MLP neurons of a small language model. Each row is named by its layer, matrix (up: input weights) and neuron, and shows model dimensions 0-191. Each number is 500 + 25 x the weight over its row's rms, rounded and kept within 0 to 999. Numbers have three digits each.
A block is one neuron, or neurons of one layer that tend to fire together. After each block is what it responds to, as a language model described it from the Wikipedia text at the highest values.

L10.up42:523535515497523537517448499454557517513491481573497456489491496503503505499470523497490504535484525503543509480526515539506511557529463505500507542465474510468457541508497507514503495506477504504518471477515465459478487492442462510525523508465476542450477497501475518530498503522495488469491469525526452544453495489511503512453460511518463491505524471492522550489482507509496479476532528500495489513490493487504481465537467504479497469526527528490506510513503500477523448530521480534517494504497527486474503502523479489469552479486493495519523516517514475520435471497490514479
L10.up225:504502487468493484476504503500481536507527496555486518526532461476500463495526488509553468486511516476504490498488498500485475543552484498500496520527488545504487507503490503497468513512523457483520460531535533568499515511461501466515526505478493489515512471474454495440469521459465499452578496503496552514474507542491540517531534525508497475497511500470486489529502492434482551512536523505530501497462482492494529521479481507509483514481535516528506523472514482560546471511474523496518479495538483512514477492468480514499477460482461509496481509498518489473514490510472499484
L10.up378:483491522518478485496554457509525514500454488548511502492514512467502499550491480484448500494498500479531510492489522528478493498502488534472539502487519478579494486496535512524505509508485479490472487464473427510521524492491505491507522517528484491494511530511475475519542512524490463491460487512496530496486536513508516503459491504507483454499522501498489547521490550497523457508539474466523480498470489462499541476475507510533528536455482571454475518460521479488485491512473479546499501462527490513509491533519478494536499485496521492520539534528473520488542501466518536471
L10.up736:527491481521505476522507500473495500500536505503518489482532515486524471489501509478510456482490483479505482491483485492525484516500532501484497505527458501459498484546509538473517482526477472511447501508478484492512559466467514541492501514534528475499519500474501498455507503528481499491481513546513515528528505482542542497479535489494485498480529493475539513490530540485502508483536499486509528517485505455458520521452501501538516559521510527505471529484476495518474487489506507481487538462519462528460522493429458514510434541485508478528515530478462495561518520495537431485
Description: Opening quote marks mid-sentence or in table cells that begin a quoted title, phrase or lyric, e.g. "Obey", "suitably exciting", "Closed fast".

L9.up412:528507542522487500536462514496512530471537511505530532479489473487485526518531511525500496497500472480511477486497499533481509496507503490540533510486470499505503485556499527487533486514500499493492497497536470477509506512475489526497446509516456494510529487515479478516542485513490488483478455548483485520479477521514574503487506471544471488501477455483504495507507528512549470444474498474516480532482446470493514470486495492478483551521507490518509513500458497540486500496494480533519526467506439542471518487515417516480572487494504498541525536514514462524503495498522505538
Description: Mostly an opening double quote before a song title, quotation or nickname ("Obey", "Rocky"); also middle pieces of proper names like Ober, Chartr-and, Ar-anda.

L19.up86:503497525451476482513506496514515500507546501511509518476451487484525530521500408490463505513485489455447519458489529466507518491521488545519472513485500531552496509522519524456492463517539520496524524502506494491479509526509495503507522526492510504495452500487501479487440473480484451509495510481454501480507529458460503491508516504472515524527530507497431494504500460462497516495489475499475513486513514461491500531525488576497493534452541539477505496481510491512525519493521504499512543548519496455482512501500491491464506466487526511465500503482483508448466485513487532512
L19.up285:509511493508518528527498479499512506494562549523509470516551509508487550475453521536491482525520510502497470554494535553502556518512487512470508524521493540484494512483454511499540501521471506492533492491520520467504527529533455519491530499467480500514498462478514489477501462512416497555488483476500472493530519501527466505512494455484473478462501495496484456533534529499535469475531488481518512493488483454468523506509471512509501465524481536460524480492484476476495463500510501494492511480526526502534469482497491495539498444499504509489517498480509510508507464522453475539
L19.up291:580526523471507489523480491478500474529487503483443525484502542509467493507504483513497501520510495491517481489498478530476472484550524510502544518513497470545522479503497488488482502517464486507462493527554520494489512496493541494549546524475491540467491478505468471496509521508481533460452499514519483512509528498508510503482523522501471526497498460461469560508506504510536489512500510517501497551506496458549493474462501483460472527520522507459510479475494458495532494521503505483521526481500474504512491503452436539521491547518498490520547506478533466438485498497531520514
L19.up364:478466466470482528527494506464467501455467481520454494536553443497475567498514522490516532495546499492515487494516488501497464513520513505503503480496488514508425515520479478486515461534521523534543496467523532514518516511504495464477553485474490461519502509506472493496467485468457497511489508539492515522489458505489499487485460525520523465501483505495487479519499510436467520548521495499486479458521496463495512511481531515504517497504524517452491471523524522491497503508513511507553484474531495474476528524522511486515535495474496498521539539523495480478541474481461513440
L19.up408:460486462498470495495476528517490466513501528534505497496519532480529519499551488466490513483531509494539470473488484514469479527543518510531514524507486486504519509536517516481509434435482537530480480493519505511511492516493530516479510527510501508482457480500468523490496507482482491497523560488517498549456465480521486524540484529451517515455461510518532475500467471498499491511522470471474470523497501567511516504479499547494497507502498503474479495470510559527486512505489486572505505520485512438501527480522516519522506519521477539502487462499499539494527534516548509469
L19.up436:519450525471489526533528517512456496466491498472476512492529526455512501484505490488509493495491518472474507486538493505493484480469534498465477530481539461494449506488461526520501471503527498498487505528536468516529495481538516491533514450525538541510456504496487473493479528527446544526523536487520531537460511443489519514458496478501487500454487557438535493511475530483515511509544494516539459474497496466466539498486509523491474501495482492503528543538512512499524454529530457507487493524466493508490491464499481513519466484541480490527535491488513488500489493516508501508
L19.up476:428508512507527546510499497475467481471465510488467497492499496490523478494519506523472525512482507473532481561517502496445519521505488473491474470479478490466485497478473533515502458557502484496508496458492519485512497516502493484562470499500504501519485526532511446465473486517466464488534497536481547533487503469543476506510504492535466487507489522491496506544495486500486544444502514502502544529515494510483527495532516480493473512525509486484514492481541547501475502515447526502505516500483516513532509545520501488452458501525472550494467553499517501440518522487497480466
L19.up481:493514522500496522456501514461508474462497492518510463515486549484449552534472535491486463490482508532518498461491524507463515528545491497495495517488479521532503431534469493532531505516482526491504536512487485489478505466494488527532539475496463499497468498512515493477466548547508516516484537522497517513432504523489495509468506488510499488508480503504474504511484482525484486527510531522467478500515513504487506499493466495531516473562473525507492492471474523531438500524490487567485509540507486471451505523477491477459478563457523479485491520473494527467506474512522511527
L19.up558:454525465484523502511478485487490490529490522492502500511499549484477498525451463497496535472496563495502454487514526508465532490500540495508496503534488521475529485520520547490464504520506477497483527449528520495511508521514467519507534488513479524485463508498501527480503496498466561472491565527547501511495520496551490485437483489446536491563507478504473507483470512447506531491483490489497484494540498467511463477502515496500480460555487529488510489527504517462512507514460512498517475497495494532536506473484486466535455531480516498530533475479489497465479514499528513464
L19.up627:514499491505501550429515460504516542513486504543538476524480453530476523506507505503492466458516510492506463512528474479453527501447531549459534534500538500534484499444501492500497500508495465492474502471531457529520496484489468498510498557529500487509483527516444530504485517506532429514491502483525463526485504474532504491450495521496490525503525489507489465530478470495492525525481505482506516509522509506511510505465516516528500484495514519493463501502507543534473484518480540461511528467522515451474494520508498484503481508555484485521512562504479532506514492459513481500
L19.up633:535507465496512482525499535508512482471511540541497494501501493495535484496506461505512506462444534478485469507476418538527544515441503505489478496524463500502500519511515501480514507439479485501505520487508473472518496518461528525522490523523458522548457502520490457526506496495508534482529521500531451505451508504493521487463489508527512486524489503495506495475472526490521519490514488475494501496507517512504544493507524508501479446515504533426479547503532554552462515517499470503489475466526497509549491474504471540510490470485497522527472509456518514460493475487495501495
L19.up640:524514517477490461531472528506528497499508520486495473512550498493512471504493502492474495513465496484525437500477498503508499529513533454515475489511449484463485517484522467479499509539496502499514522510521533525540477525542506480492501489476515442495501485573512517477497485506505499459492496501509537545503518438502493502519532475480474460507550544497502544525526513553475486485520513501508460459482450447484480545511500529513513477507547524461477463468511472515517454512520477557521473462506498494493502501499457504499494498479473502513538533493512533500527467504499470505
L19.up642:483497507453513494511536493469483484505537546483486488499538482527527472534512495494518485482532545495466482503518476492486536500490472512498509515479499537527501471540527490485511481536508484491507544516487492494508497555472484506512550503498485547532512509515461512522460498535500487500499507501453492464468501502529425485503539493485511532515482505445450490475534470468495491524480503474522450524519519498445513522484506502500445522496492477524462456525521473515541494465501481541515504470500497495498486517521466570505530489501485538477518549489483486461500486469504458484
L19.up696:455486468505506527511531451502503490509526509479493483465494480538516504487473547532495474508459541485490457492497542453476511479495541502485507487479453533524494521484497538484520509519500562529484490495520462472482504518529504528500508502499532520445532508515483488513516472485502499521496459491467458506430488474513515419460488454490494516481503508479460520527500507477482531520489460488511499501512518506492510500516493462523507510495470540497434495524499459489507531482513530545492505560494504531471530499522461508480494513492500502489513554528530484517477538523513500513
L19.up727:474487465465500482484469514486500475459518511519501493464524525493530505517511519490512514492509516484454507489509489482487454540504514504500506544489452445496516533480474497496510489528492518510507491488554523463478508482490525495545517557480516505490507530472509491513491500471498449506516504503516514518508494507484521547512486475504508486508452511451503471558506550498503491506492476491479498460516509447482454502506525501494564506493468545485476544478474507445500511527501489534474551503541482451473488504506465530529488542519519511470515486554571533493519503513529529509
L19.up765:486494542468517431483501508521502484480518516557508524513487493493508464500535488486523491552483485516507473537497511489543533510483464474512523519490480501540456524492433545500488478519468481492539514473532502509501512519513503483534526521492511486460477523515507485505515519558469506479489466517460505478503484489439552511532495455494508526512514508506469499504537504487470458485457488558503506499483533469508461494456521538579504515465517481494467522480507488472488508499485489526518479486508461519487500498501477488472499483504486516502478541494501467473543505557507503516
Description: Opening double quote marks that begin a title, quoted name or quotation, such as a song title ("Sick of Living"), an episode name, or speech after said.

L9.up141:515466500529508474514484462465520476473510504487504484457489442467499519486492507550510516508539474494516480547535495516471490538499482497509534501476557530485499514519499521446453442458510497547493482466513511546495541523512533538527491453531490516531451466511511483522503508511488477516483505540489547509508507475506523494494493518486510494536449452496531551551516499515510480493513504499510501511496481485484476480540507474542509497523466529494478510519508460470452525475481520501496513509474532497510508450523505508520494523536485516523518524490470482464508522492472519452
Description: Mostly the bare space token right before a digit, as in number 25, Phase 0, June 2026; also word-final pieces like an in Caribbean, Andean.

L10.up240:533497497498465489493505466525525531482501510491495450481474513481528475485460490513503524483488514542513493461489495490515497525507483511530469558482475498488499501513508557472519509506518491469516498531515471499492479497508490455483552513528495468501494509490493505491492490468474478442547512461502509506469494509512496534506537536450500506493452520511479538518492504543435513484538479490453537483476481491530507515525523555491507546532448508495519471466475497521477473477493524558527450485488527529519513501473494486519514495500484556488533509483448530469502528552507496499
L10.up251:537494522505502468497492483522514539494509486478491486510469507509474483520480493525509492486496512477522515465539499516516496561487516491482521533495515522497489455479534485488491520456492511522498514462508488521562499501505510484543522492558510493511502507484492473518538499490448499436488468479485489475457506484552528555527496515475529493522468502515461462481534528479466462527517469481531466523463515509481490481509465521502481479514438534475497558487500490521479527473477534549504563473519511508484475503505495492514491477490465515513510512497455526473480503435501537495
L10.up498:499483524510505484463530445496460472455482472485481540495495487480526501525480491525490515500502498496500480502502487451503502514518543535549465521463477505464517500498467492467507485486516525538507514477516525498437533497465523477508494536473497538524494512474493452479465412487466506474507472472516487509494548551518478510491489491480470538500483511479491513509482424506515518512496507522523558512494536512512487489507470509502478496532547516529481535526509501501544441505490527512488531497547531503495481525508491509484468535513506508513525488561504482488488537488508515496
L10.up625:488498522514525499537501494486496508473484490509447489468491468483446496480486518535501536507494522490504522496513454471438521483525521551460536491514499491505497531478474516473464520528483549503531482476524533490517518518511496452491494496504460488477533466504480483471487479508526517513502455569506474495460533493545514514514532487499530476476530446462518534554539514502458503482518497485538490457507482454489490483510482507492509504485499533511486516495492518492516489528503560513500425499546477488497487480485505473461524506477470493507490501530501488479532533467466524507
Description: The space token right before a number, especially dates and decades after "the late", month names or "the", e.g. late 1940s, January 5.

L9.up366:491479498496498524508520504507505519500547496458492508506464510475542513500493546535523503494444550487477513498528508510525465502512537509498508524501503459490491458513504548532494509524561541534496491482509471484524474474510460505513558535508541472499479498460568485500510488543476519492515504512513533502525476515516517456515488493546482498482455469533526491516488533473516501526497519507511478514470455526471489486495491503518486530481519520522508500473492515524495437461476557524508540481467481515499550497503485489525478465459491529486535535474480489458483484470476479479
Description: The article a mid-sentence, often after a comma, is or in, as in a fellow or a key vehicle; also sentence-initial On and word pieces.

L19.up69:514485507496509506497498513499473500465490497502472489475448482514462482552441458516506522505462511502559444549480505516523509494494497506500504528474462502463482537484528478502529512490526546542495475525475496497446490495481473512489468550488496497522509526536481494498530485475484526528505520544477494497535502517486511486479500492483447496520495476543504490511510475511495536548444526505480476494531493502513491526566520467483486520495471550532480496516479551463542504499539500494513466527459499471495481481461526502445512518483488511490524516472518497501455524517476492475
L19.up125:442519558495513506481450517530480497491512460475500500514478521471493484493520489466507490496461500503479510523528482526525494514501528489514534545502483523473528508513496525448515461535470468523504464500513518503515471504485521455520502500562492488496508495487487470530502559484455466499523492539489514472472509473509518529547510511517507479501474504480535526491507515483518461500485526512472502474521502494480524475482508493495524537511459537456512524507526487458549488515531526481519490505507490467494508498517507491525462488498493458506458494478531515551513386520513518486
L19.up163:490516502506499504502515510498472542485539492468523529504461537577481513490503503500496474531492507517524513473517494520480511491506542482450549509471518477520526509467481513460542496442483466516495465478489470490496514499492480500516546495442522468474501545477465533522467519515485476525519496494484511484484494465497497516513474496480489483524472476502500500511454468470527495510507503447523509513494536523534511507568490502498484514514506531526472498511503489501507508518484535451526554513494515455483466489508528476472504473494484517539515516490523519495476546593496502459
L19.up216:473473533500492504473518506500479503495484485524454488535506478474510505475469474513488477536452480527501480476519466528553478523499521519524506503484506486477484490461485488486533482518468470468496496562473477510496508494487492511561507515470508513468485460552479489507472516484515523507514505486491543492462504504473516483511509451512456508500514503484474517491490510494566551502497520498515525503517493489478497482533444457524520468468509539510493471536554480512569516516516417516498499554519524496492507502475463547519478523491509491523510509504481477456495499519541491518
L19.up227:509502492475548484488459467462498500468512500520474497524473483506506502511472461513483507518500483538519541515468526470457484522485498481502506532500500500480517510556481528493508456513481517527505533470529531501520532490470508476485468474489516521408495491463523505479511537477519487535512465508519517533459514567460517518459524496504527485486526469491500452521486523487514512485508519520507521504447481530523510521517517467520486485520526550520527530513471534483464462519502518477514532490513484480506515512502506524474460444515502539496561492478490501516514496558514476489
L19.up267:514477546541501494506498515513495525507482447515496510477460516493522544490483533466468517469467533528541504548497488531514543553507506496497513484538518503506492508495460507463513456495477500511510489513524497460517516478467458515509495491506501455476531489510500508454508501545506479517507516461530507497505513520468483474516507446491408478445496479502507499524486486543476518500500473528516468495495474542467551481526535501590485500482479534524530515494491462477518514483496526505504491518532521474482498525529504539483486507474501493477528502477485478497482528512526472519
L19.up273:476470497478517497477469516473506521547491487449500515486479480488505477536483458522528473545488510478480519526492476507503518510488448516466522484464502512477530525466528500529568477505527476478528532551468475482449500529483516489526497503493510495476474522514538514559476517489502459501539555521504499527525508499535512489521511500497472551499468493504489520525540490470501559525469508478487494485498436503498491461503536496546518513506441505473511476511513504499501548502470476495471559496500519493514527462493517502484504492505450537491490513502502507511502479559490510493
L19.up336:525468498461480465495525482479508522532475462493468501467519484554494533449495511490520508500490466497515523485503491500512555514550444538515485507523498485494506521497481506535498494518510530553581476477535451540480482481440483514524483506493482520514485488491499524457476520475470482491509530516459501516514461515497508491531513497512467519473511503491498487481500528481462507497528473488491451529514474491481481474499466492494531475517483498533531490481538504468532526538491485479492491471497526505539534536500441544523526471456504494476550506522525491505483510537496483529
L19.up376:486492500474503459464499463448505506496530489504482464507502465478471487515482495525521509520464511494488500482503478495515501477546510509496514501508484519517524503480493558530530522517520528556525480489469470482470482481473488509521522556499489489524495490522499556461482465500532513546512507453510503503497468531507494493491515471507501477539513497486512516507469534465471484482481514451524548489512495491493493495452529470485550525583471503536543498501464505513526497552539516501513515489538485457519457536482473492491521543551476528518507497517520470485507481553499494487
L19.up391:519522471553527441559510518515498576492513511511503528478490497474498485477501491511513491513470519489482470491526499490483490518545482524474496493500507458512474512517490542466452485535499499444493468508487487453514504449456476461484516494488539496454517507478533461459522464517518520529475494458483513507531530533480532497490509528511483458459460509540491526526501481494529482503475527499528500477511537507493507498507531457484523493505461500498523492474508512456518489524511525522480570537511520509473492458469512514512497512512515491505513499507464518469463531487517515461
L19.up441:491518470508493472511445488525505478498544490500468474475487507541476458488473507534503500464483477520533538553485517473527525489479524489491525482462478499501517523487523512510501503541502496471506497518504513500475511493478563516488490537493475455489498512501525524480479463511487543514482482504503521479500552507468492478530555495527489502479468500482426518456518528465455504526486491487496471546534507484517486492490498507454484539505510547523498471513493515488494543486487454558479481495519515486503577472489474504490487502517514535528468518476489468499489474507463554479
L19.up491:465495486509532548522451497488510505460464512480548495500490492501503478528493466521471500491483498496525489469463519501555532510468491509533489484531485479445490493565518476515483488508461443514498441480500499492483483504506472516513526531444475463511536479517482530492490501502498480499517438493512491499528494477487471518514543521465525499476527499465516503504500495496502520496512543533523490501490486477485457485530481474514526504511510474449521519520537517491529529501515496516545583548516547501502511510477437515503498497487463518522476492476542521506495491527509533502
L19.up518:482543506490533477468534492488508481481470492487509472469511516512473480524461515479504474493514471517472516502497510511495481501523501467487504522518489484465539558549485491495550474527498508519548569512503459506546488497468485549510484505483535548500528526534537518491484503494522509528520468499516489481478488467463517494487534499487455483489512508459469530543500485463500488469499503508522551491532506520467493482526519483464544494497579509517510447490485479480516490488509444485504486523512529478497527483446486508521501498487471494517471502505467502478509571521502485533
L19.up557:445510499476500523543465453508494529496512497502503535497525449498504524515501522552522517495496497506511507492507470479509513559477506527506519447499509469491557502497513496493531461524565503499498480519475487501452511517449469479525512530530547473452456495506543492502535506462509485522462532451500469498488485474478515504525471519497514495510469461481528515531523530437518527488487502493467486542527482537489540455508524460478485473487473542489526474506493498483504485515523493482505514521526529484476488498498489521496486481473463478531518468490527497536474487537504484473
L19.up574:454495499495521529530428493471498496456498507470481520496519485520538495476487506515467531515459488534518499539540475479540519485483507540509501469467477483498499472491543503458509456471490523542523478529506491480489509522502540505514490493492495456501522522504536497498508519449509462514563532521488488459491518498515500495536516528499505538506450506489493532525512499477547517522467473479469470491539501517508512453495452484523423506498537510498514511515531511480497504505521509492491523453546524541522498523484510468509486505562513459472493505474458512499508503511469497491
L19.up735:468505569495542457529480492493472496474501525477524489514468505513493513482473529511528474516513490436497508489469542467505492483507500503484522460476520513493566508473479536493479526526506515496488519537495471542511506508458478468495448544519526527483488506492517470481517510477480473517521468552491533510502490476513504456508515496486442523464510499510516527555509520460474506522499516535446507473507465498464497514490496503508487502516496506514488524499500544476493502456481526527492485491554528477465482503469454507516470474519508518497499526467518512520468502582495474514
Description: Function words and modifiers just before a person's job or title in biographies, e.g. "served as", "was appointed", "a" in "as a professor"; also plain "As a".

L19.up49:511523507522500445520464518520546495489457508543467511481474494466494515503486511488479507460525493481505536542494513501473538526479521511527466469499530534495505507480488506495474502498491485534518463458509485466511529493514475523498532514548543494517509497465520468490533493482512496541521508519456497488495509495472471506474491457455485489479492492450502527517517473525461496470518469508535494519472560486485487519521488486524513526508478539526519502513515504510487497549518466516470517455521520505486458451473484469553492494554438484509475483554467475455505523519530493508
L19.up110:486522486495504499549450486485490489477504524522463464498525518429565555509526512503462502441509501492471491510467485502516485539530474500533515492493461504483514469490453508491507510543497543486519511497539500520501511499505505480530535476480498510496495487511504506487498504480511492476531473568492534477460447463500481478506476484482504457515528519472452462496520495519544498540516487461500534501518486513478496502512536441516459519506485572489541485519486489500494508491516528517477503473500509482491513468469469503550479486488460464500492477514506531510513517535536488514
L19.up111:571509458526513440513511505511463449502535521486486558493488494506468519491501490493507560528517493520489475497527471458516509486520501451495493527482527488469487488549513484512497530496506500460488461476508496516459477539464490484545501471546506499501488524492517464500488447490437500500517493524514510535492499481520508529526512506453521517487481459505471481503500504514505483481523471482505540518452499470494523459519511489523474534524546513499448516498514516461487508491455474517469507457489519518488489446501521504507522447522499492488537506529503507496518552483495483514
L19.up126:501489547495493489479504515490492507486467479492518477501459482491505470462489524509503544473470507510501538530496488471477473490540456533482519471479501467461498491511472503446494469479479516450521574486525501524482520509456475519485490524522486520513516497507524517461444519544501538498490468524472549517478528492503497532490496502466502553494495518488518474517486507454487503483535544481492494523524455504513536533567494514502496512498485491462475545512527559483541505485479497510474489515516454545493473518491542498508485494519479478483550502465518505477515490483462523496
L19.up143:545480485520488502531476536525468514499540491509475475485467497504488499499497521504494524509524458493507508504535522490501486495501484510547503499487545503499525553531485553533472475515507523491483498503521494502504490513508462492517471468510465506521463514537512439456532440502479483496499461517527494465413535516452447502482502500467525516489528526490468507528476491492506488510502509511502521486508471493459479504465492553514477500497499541502510526508465477477436482496456547513496480491518489460477491474520532497507473499522523531520526449558495476517538524494487522495
L19.up169:508492516476510518516492528499504475478508513510451506437478469451520512514514500520507535486534464479482501517499532507464502492492501520493521490507548525529481469518487496510476460466512519464484499507566430446497514529518516480537462522528485538518494495526514507489500499470507479495480497501471483521519485502521478528503529517481461505503484552530470474493514508476488474514463520500563498451506482491499541466528466500495473497522516564500473502514495490476549515501454492459541457557486500512458545452497535493511497480509506497486542508500500471509477520486522506481
L19.up177:509501504499517522465504474500494511501528511537508472473522534493547513467461492504488474540525475517527510544490499496481529513468517499480528452515468475497506511511508561490475505511484476506485470500559516452533510489496494510526452525485512493471465463508490507462487481519483492537486518577529466516484514495520489492508520498502490494482472491511480495497484489478448517477466488501516544481529538486477496511522499481471519529448480492517417537508495535472480533497496526508509474479519528513531484505486467489543486485444488518478522522551531494446525519475508459480
L19.up290:495471464498487493473506518520483496505489513529514516449453518500511453511498472494515499451512486514506534551491486488501471468520479513473498498507510528483484514539548516450491453518490537509527515476497492460479471478521475524512534514493500471507516517501529483493456532533492513483466457527516453495531468498537503505463516526507480509500510484503485490478503502507493496533491461549495486570505525545502467508497532457503523487499517525484508484540483489496498530530506473525470487513521475456488503507539512500489475490486463536541482501591484472432502504515476515544
L19.up317:472496482508528456479504498498477474460472541505478490514513510457467489513536523522502445474524507500551516494521527505463522534496497499511498470478518483480487492504461489484512517480529500480509483454501460484472503495487482509571571484465464539437509541523519504527533515540554496499488459526502479502492504489527547509467459511491505519467493510471483503506490498468513538493527516522491523518516497543496466451467539509511511498521511512499505525461522489525464488487456492552537487463516517508498528479479520500521497458540525497505523523484521508447487494510502476485
L19.up351:516486535553487534511498467526485456493522528515508467541492454525498554489474526502458458510512506516492449494527543506485482477512530471451509517487470539472499535492507510492515461529503521536489506483498515499468524474497516517539460539532506486511506465505509469495488496472507477507464518517511463472505517491522471522523513471458505532486506502494452508489521486494575532507460457448540512475532450511518547484497477504502517507509456510498495540479507505476477514512488457525520507498503508501502494466510481422475503491505489526511492458484489451478495503490510523502
L19.up416:497481517466523522534476505508498529472467495535519537508491459500469514487475525505491511481453507475487496493487524469489489541489520487489491495482506487509517467478471532473466527527525539521549465482453509501518513510494472495497487526514514552558499487525502526481533483495479463517480484527516516483464492508494446496509534493447555518540496531531450477466534502507469481523518463498482498476590483493475519508562519512522504540528497508480512465538484520466531496495490502506506508476524525508484488489470507543499531512488540537516469510526502464476481504538473484489
L19.up427:507513525553477489504500488453462522470470528519492472485505507453529460524498485493467524509514464485494517560540527471523512475520523502545513498517522494539487522485511545524509473496515512497540447458513473467533517511490446518520484518484456530519518477518533486541530508520472486532526512529469462467493473497526481500512537484435526522494504510496524446464492496475474501491536474508482559501497481510464483476497524475520493491504483522484499524503465463445482483488507501539528480474527470491497510515463521497531503523493465485492513548489493491471533494487484529505
L19.up544:526496537501522507488468476539527508501515513547537531496511475482530472482515486537509467492523538550529506465483500551467514524466513481511492547462504493544493516454480493470507474474519524489505497545511479474483518506457482502490498506468517488508520518482530470495482507501513470526475492578498497503493460517474467468528487547482521508463503500477488516530502458483484486467533529519496504522484521495494508506494495480503493540489497513457520518512510546516501518490485480531491540515550484538518531499430436506527470516536459496499491492483496480480504461467555478512
L19.up649:530497512517499472534512475445502495510509499557504492472524425479442475496469492467504533492491486457516463524507471503538504536523499454516518497444521513479496523505485474503476520508475527491498503482527482462495503504538483485515540500470485524488472512473477495471493507486516528517510517523490474494485477543503508481504515517502508464499546493485526458491466536474514491498559516503464495465504569479475502473538486499500540536492466526520505447485493502515489489541484483492512493482508513532440464536510571532514503505517494493511529519539520484456479504531495498494
L19.up737:459492499524538518498555559500530484505515537524463493497490496476463465495492513537485475448458469460487543540450534478499507510487490517513506478498514500549548503505486523530494497533506488445496472518510509506547488501480470518508504540521507508480497486492515536471503514527483465455478456564498523483466506495511512504484555532475485493520487458516457507461517486507468532522491517491508501482522443512476497465512493478499540496524487540508508513461543493503503480495500540476521513486511501507545543488449481492552511491508477531462496492514511481472516496500494504521
L19.up750:536486549486523495486537521482497518464527518531500490527488470456496472492486523515470521479517482493522511517541491494498546552483480491478503514484515463549505471529493545512493477534524527486532479524483484493492485505494467484541464518536497483513536532433503479509517455505457476503520533531465486507497525505499462456508487470488517472487484503477460481504499468489468464484547465538528499510479547519516526489533479484491518485527501532501488502492455492430508509539491529500507512478523485530520462456501545520532502524529494529486505510502503488525491537486557511483
Description: A standalone space token after words like the, a, in or on, usually followed by a year, date or count (the 1836 Battle, a 2014 novel, On 29 June).

L10.up111:446469517531498505517502504476545512477501490463501501433524495502490491497546509528550500454471504440487496468528476556466480495510524490483519502512484482509542486459494496527487478498522488505455487492520472511517497513494527499525496509491518495502449481458502513449491484512533482461518502521520486506490525468506513446512556506533510495504523536471509490522523500499470516465535472450495458509525542524501511477423522511524493548523501507544489509482498482504496527469474539529492539478483504530481509496473504466516489509521454507499513500469508505532524535516509520452
L10.up335:516525517451470488531494466510536486503544483508514469478521510482474534523508478561504495510451499508513528472513478475482504520498506477466478525507469500521449490482487478485538483494526488517509514483506487557473480483459510487514449522507505489508497539475484509490516527514487536539475506500476524483499478515525524505484485499497469487511534484484470525502488478560463489517519477486460531540535470465520519436490492529475499500497469514522506512510476473478545493567467497566463496511520516452471519525482436494503517503511511485527535528514496467481534516537514480494
L10.up395:448469525481533458559463484517489519486507466493471472471490500520498511520500534480505492467438498481519525477515474494524477522498480493508485477483548463490500476511523512453495504542528503508494481530489482567469506489492541554519474530466503506476469492498520533502510462487539528496461479518513479522496467519508532477471489520512471524502514491499458525507559497487509537483481482485444509535538499528497485502500481468522514547496511495559527498538471492501517476506514520533501506527548482473486476489485448491509493524477479518486494493451553497497542490498521504518
L10.up437:521521528501496500503496493475465452487517508479500494522507537512484519481482496448512465446494525478552483545520470488457468513474495539511454501475516541513534508510498490477518511487534500489508518509473488543498504499529526536522486501497478532508492491476506521463465527532508462495548513481524485492466475546495525514477527500505476542467510527511457510536494484495493500496477514500543498507511526507433505512527507496489557540485489533501504482530524511445511485484463529526509488502559465518534495540528474452467483493482484452507488495506494547469534514469523482460
Description: Second pieces of words broken after a quote, hyphen, slash or paren (co-op, Ab-out, with-out), plus "most" before adjectives and "one of".